MLP neurons of a small language model. Each row is named by its layer, matrix (down: output weights) and neuron, and shows model dimensions 288-351. Each number is 200 + 30 x the weight over its row's rms, rounded and kept within 0 to 999.
A block is one neuron, or neurons of one layer that tend to fire together. After each block is what it responds to, as a language model described it from the Wikipedia text at the highest values.

L2.down363,140,195,199,219,181,179,231,172,212,146,173,223,193,207,235,202,163,203,215,206,220,214,239,180,175,212,225,174,182,253,200,212,234,210,201,184,192,182,248,179,219,225,160,229,238,241,175,248,189,200,187,217,167,204,206,207,170,177,152,176,218,281,183,182
Description: Possessive apostrophe. Apostrophe right after a name or noun in possessive 's, such as Women's, Rio's, Morton's, sometimes n't, plus weaker mid-word fragments in foreign names.

L2.down1442,213,194,205,214,169,146,189,229,233,221,166,244,167,234,159,200,206,210,189,229,182,214,239,212,237,187,195,204,217,218,196,224,194,255,160,206,218,210,162,210,239,183,112,221,211,144,208,224,210,189,209,220,178,213,229,220,202,189,187,196,199,123,178,175
Description: Word-start letter fragments. Single letters or short clusters opening a word the tokenizer splits, often after an article or possessive, e.g. y(outh), h(orse), cl(aim), p(illar).

L5.down56,218,159,189,202,200,168,161,219,211,218,177,204,187,194,244,191,190,246,214,175,231,165,195,243,166,174,163,228,251,180,197,245,214,191,175,172,202,238,257,199,203,230,173,164,247,232,236,196,209,203,194,182,213,192,227,256,209,215,180,217,238,205,165,217
L5.down98,227,226,243,184,241,236,208,204,246,160,238,238,166,192,218,241,185,226,179,229,147,178,219,196,197,168,228,220,225,215,183,213,197,200,220,149,170,207,187,240,216,215,220,207,165,211,210,196,221,202,209,200,252,182,169,147,188,237,203,188,191,175,239,213
L5.down118,161,150,213,217,232,193,242,158,224,158,203,202,195,178,173,193,200,211,157,146,197,162,177,235,221,138,199,211,191,236,224,162,236,182,191,179,177,230,164,273,196,184,219,173,201,176,210,232,197,234,191,183,168,219,221,174,196,191,179,143,177,173,163,196
L5.down411,203,169,244,162,206,224,227,229,250,193,154,203,206,214,222,190,203,192,240,163,185,184,229,215,207,173,203,153,217,227,229,217,223,227,244,273,179,212,219,173,175,214,188,222,225,209,167,228,219,222,180,169,214,217,225,217,229,191,179,182,225,195,159,187
L5.down541,198,252,155,232,130,252,206,273,155,168,195,140,232,206,181,161,187,227,153,200,262,168,188,228,219,218,150,219,215,212,185,220,153,210,159,266,203,179,173,201,202,217,170,207,243,189,192,226,214,204,239,235,136,194,181,148,226,161,245,237,258,216,225,192
L5.down550,229,235,206,166,174,195,180,212,180,242,265,242,112,179,173,191,155,257,172,262,214,165,226,245,162,221,206,186,238,225,217,246,206,158,223,203,184,176,181,235,224,240,191,185,222,172,204,195,226,202,173,153,248,171,249,153,253,188,190,213,165,203,212,191
L5.down609,188,253,193,165,251,211,205,205,198,197,193,162,190,205,216,160,269,224,221,224,206,214,193,186,206,228,167,203,193,234,159,254,222,196,249,198,166,219,202,152,216,226,229,186,191,211,233,187,176,206,196,207,191,232,189,215,206,206,192,126,199,135,153,189
L5.down681,201,210,195,219,237,193,173,260,171,227,154,251,164,253,181,241,209,128,232,253,251,244,228,202,192,207,205,216,203,194,233,156,169,230,177,162,213,215,239,161,209,239,157,156,208,221,137,236,188,164,225,198,190,222,159,184,216,171,222,139,203,219,245,229
L5.down702,199,149,172,235,182,176,224,146,221,157,238,194,182,204,204,197,174,161,191,214,170,187,202,224,179,233,165,151,186,228,220,234,209,184,214,182,158,182,166,261,220,204,199,225,201,199,193,244,222,174,177,179,204,198,182,220,157,182,238,126,172,198,208,211
L5.down762,213,219,161,188,244,199,249,191,177,203,175,204,166,219,185,216,158,283,184,154,225,212,185,143,153,210,196,220,201,203,195,191,149,209,198,173,232,208,235,249,252,180,204,232,143,202,196,126,200,206,198,175,180,214,240,243,227,222,218,187,221,239,187,187
L5.down846,165,226,180,251,246,220,196,216,173,207,183,199,151,167,170,166,142,188,165,181,242,238,155,250,222,207,218,195,181,202,192,178,242,251,245,223,233,183,189,192,161,214,190,164,258,248,171,228,176,217,194,166,188,228,194,248,217,155,202,174,238,210,207,175
L5.down869,120,226,224,202,223,241,188,209,190,150,218,188,245,198,183,218,260,219,209,196,169,171,232,217,167,209,162,208,186,182,133,177,210,224,163,150,180,252,161,183,165,207,211,212,226,202,186,154,182,225,287,210,269,199,192,184,201,233,161,156,155,207,209,225
L5.down1049,171,209,220,183,231,167,230,206,265,227,156,233,212,162,173,226,210,134,210,177,228,201,185,169,174,180,181,172,169,188,172,256,177,187,211,194,207,203,211,218,164,130,200,182,238,238,156,161,252,231,210,199,250,153,207,212,236,225,231,197,166,247,158,209
L5.down1209,192,183,215,198,227,208,206,219,273,194,234,201,168,236,153,176,228,191,180,273,195,222,197,239,162,190,248,152,183,214,214,200,262,255,192,259,196,162,240,232,182,184,230,203,204,214,240,134,185,165,209,246,237,183,171,208,179,215,226,179,188,177,156,239
L5.down1302,222,204,169,184,182,183,212,179,219,227,219,158,191,172,234,198,218,152,167,268,233,161,219,216,199,198,212,234,148,212,233,208,197,243,196,175,260,159,164,168,197,204,173,167,244,187,243,167,235,199,124,202,213,211,215,216,173,201,204,195,259,194,202,202
L5.down1448,183,174,176,138,187,197,219,146,256,166,171,220,240,215,203,210,245,215,205,154,173,144,202,183,199,199,202,176,198,230,248,221,231,161,126,228,162,161,181,200,227,229,232,203,213,182,185,211,216,210,200,194,184,178,222,192,202,212,238,176,196,179,232,238
Description: Mid-word verb fragments. Middle or stem pieces of multi-token words, mostly verbs right after "to", such as res-ol-ve, impro-ve, pre-vent, main-tain-ing.

L4.down369,263,219,160,236,228,185,221,180,256,256,248,181,164,180,212,165,165,248,186,230,218,195,141,182,202,143,222,217,199,237,145,216,244,206,184,189,193,216,227,196,199,238,172,199,240,230,188,211,200,204,173,175,183,181,188,255,221,166,231,142,169,231,165,206
L4.down996,188,207,228,219,171,149,181,209,178,242,257,253,251,184,167,185,243,175,177,209,235,177,188,219,141,153,153,181,170,147,223,201,175,203,229,117,202,182,240,244,197,235,223,179,174,175,230,185,181,195,188,202,175,197,239,231,211,164,230,207,191,262,132,141
L4.down1100,216,265,224,193,224,194,167,164,209,169,203,201,147,239,211,237,199,172,250,193,176,226,191,203,195,170,159,179,209,168,213,224,271,175,190,176,260,208,151,183,172,171,146,189,233,191,206,231,228,177,192,215,160,203,149,167,180,224,229,256,214,233,164,198
L4.down1357,245,195,180,163,194,179,177,195,251,204,244,211,194,196,218,159,176,233,208,229,226,201,180,259,183,194,221,220,155,209,232,167,182,234,160,187,236,181,156,200,201,213,196,178,191,172,200,174,172,142,192,183,199,187,221,192,265,137,224,175,216,219,192,208
Description: Word-opening fragments. Opening pieces of multi-token words and names, such as pl in plan or en in Glenavon, plus month names after On and opening apostrophes or hyphens.

L5.down148,205,184,245,235,177,213,169,211,205,226,206,228,257,215,200,178,189,226,229,171,198,198,237,210,194,213,224,213,229,166,219,252,132,205,199,219,213,211,231,191,230,185,157,134,196,210,209,152,200,233,226,196,125,171,203,188,176,170,231,140,172,204,199,182
L5.down219,259,189,206,231,219,240,170,198,198,187,226,203,190,268,189,199,186,197,205,254,230,249,213,176,234,219,205,218,190,229,118,210,199,179,198,220,215,199,176,199,256,144,155,227,206,164,194,172,225,220,186,250,175,223,187,212,205,188,185,185,212,152,223,195
L5.down414,180,161,204,263,217,180,212,184,192,154,233,237,224,177,168,208,165,180,231,163,178,253,179,203,216,216,239,196,209,195,240,226,218,188,211,193,208,225,155,232,209,222,235,171,228,203,215,230,195,184,221,232,170,187,235,194,138,204,144,129,180,233,220,193
L5.down608,247,170,259,246,163,148,171,187,166,227,231,213,251,233,199,199,168,193,189,173,226,159,246,210,216,196,245,221,255,200,223,231,244,219,200,182,203,184,172,206,181,256,243,159,209,171,171,193,219,190,203,229,170,227,186,164,176,168,161,159,170,175,211,194
L5.down661,201,138,178,200,158,159,216,220,188,197,166,215,209,203,218,219,171,167,200,241,194,183,173,223,190,255,231,167,220,196,224,220,238,216,165,217,176,142,211,192,218,214,185,214,175,214,200,275,204,177,162,162,177,291,138,177,178,134,210,222,185,188,165,167
L5.down736,164,185,184,143,164,183,228,207,112,178,183,172,154,205,220,186,241,176,204,239,212,199,193,229,117,160,175,239,193,175,220,199,254,186,210,240,244,157,174,173,278,149,195,233,220,171,208,159,206,171,210,200,194,163,125,188,185,198,220,168,163,175,222,196
L5.down866,209,198,186,230,241,208,206,214,247,198,175,226,230,154,153,190,264,207,195,205,166,237,217,174,180,195,230,199,179,158,175,238,219,214,199,209,238,243,196,233,224,198,232,136,244,231,214,171,161,196,220,175,219,233,204,202,174,170,187,361,190,219,204,138
L5.down953,187,174,253,165,191,173,277,266,191,175,131,213,193,172,155,248,191,154,197,210,215,198,242,190,160,204,225,162,207,207,241,218,223,181,197,138,152,217,186,204,205,224,206,212,177,218,199,195,187,188,194,210,177,174,181,216,160,218,183,196,186,183,214,218
L5.down972,236,227,169,138,162,209,195,150,198,182,182,207,211,213,223,156,203,159,160,238,219,156,182,156,168,207,181,244,209,202,265,245,211,170,166,218,190,204,217,157,175,169,209,220,175,182,215,205,182,266,200,216,179,190,199,171,261,161,251,328,228,202,179,208
L5.down1040,194,244,215,224,217,174,222,181,212,137,200,220,192,193,218,164,207,223,192,221,223,178,236,183,228,187,182,173,193,187,154,171,205,186,208,202,145,178,194,187,202,206,224,193,248,169,211,192,243,226,182,152,204,231,185,201,169,210,179,133,229,148,211,183
L5.down1048,200,200,220,205,152,168,196,186,208,287,148,164,241,228,162,233,248,185,168,182,167,256,173,236,205,202,205,208,207,255,162,148,171,168,192,174,196,225,220,206,192,190,214,142,215,179,226,148,222,195,200,232,226,139,150,251,165,144,214,166,200,215,170,188
L5.down1145,220,165,194,216,220,217,151,183,230,178,192,190,214,210,216,263,230,150,196,184,247,202,242,165,240,149,163,140,278,219,185,206,174,160,149,222,221,182,168,186,204,214,202,188,193,211,195,180,226,168,179,179,156,234,174,205,207,198,205,131,208,184,199,231
L5.down1268,207,156,191,200,177,241,176,188,214,178,184,145,164,194,149,201,199,202,170,175,201,219,204,243,169,193,168,199,200,172,226,113,253,123,166,204,235,212,167,145,218,177,251,178,298,267,190,136,207,193,238,223,218,203,167,202,183,192,208,175,215,187,206,194
L5.down1433,245,215,154,165,203,148,226,215,207,184,181,149,221,188,134,219,213,199,188,204,210,242,156,201,250,203,235,207,169,188,201,194,163,174,153,197,224,227,197,203,242,227,246,201,201,187,120,178,134,195,199,199,178,158,237,184,242,188,196,243,153,134,196,140
L5.down1468,208,195,225,195,212,239,248,230,215,216,194,225,161,193,215,251,152,236,186,189,183,179,208,145,249,217,212,192,216,153,180,184,222,209,175,263,144,157,193,143,174,160,271,179,227,174,205,195,241,214,199,225,183,205,189,209,193,160,227,119,179,259,180,185
L5.down1482,235,183,192,234,176,231,208,188,148,228,230,183,171,145,186,250,185,199,218,203,178,182,215,168,175,171,160,215,204,174,233,170,184,233,247,208,165,256,225,220,186,194,191,182,215,223,182,189,185,198,269,238,249,215,198,187,263,143,208,213,165,199,177,227
Description: Word-initial fragment, especially "c". First letter or short prefix piece of a word split into pieces, mostly "c" as in cities, cousin, cross, also f, p, t.

L4.down430,226,189,199,157,221,180,186,191,226,230,190,205,224,194,183,188,194,224,165,208,255,250,216,124,178,261,188,157,194,226,237,239,228,245,181,263,168,224,219,173,221,268,223,168,206,177,220,177,151,156,215,172,193,248,214,222,269,182,136,172,206,163,173,193
L4.down431,260,253,182,168,203,243,219,199,188,239,234,158,171,181,214,197,203,229,185,198,211,197,187,186,171,213,199,171,192,225,241,177,212,184,229,248,231,222,177,233,207,184,187,185,244,196,242,233,182,165,168,225,240,213,241,230,202,196,204,135,207,207,230,224
L4.down651,182,178,220,223,163,225,202,208,182,166,215,203,161,219,181,202,193,136,152,219,204,188,229,237,201,229,154,118,219,168,181,219,237,204,157,236,200,223,258,224,207,195,200,183,231,201,200,195,180,153,177,198,231,204,203,164,174,155,249,163,242,191,139,180
L4.down1401,169,181,258,188,220,143,202,181,208,178,203,188,212,239,186,216,194,189,201,206,192,214,210,223,224,232,207,196,278,187,145,212,186,189,188,275,188,212,180,185,173,236,226,158,186,237,207,200,241,254,164,216,242,188,212,192,220,223,139,169,218,200,199,193
Description: Possessive apostrophe. Apostrophes in possessives and contractions after a name or noun, such as Chandu's, county's, I've; also occasional mid-word fragments like -ically, -anti-.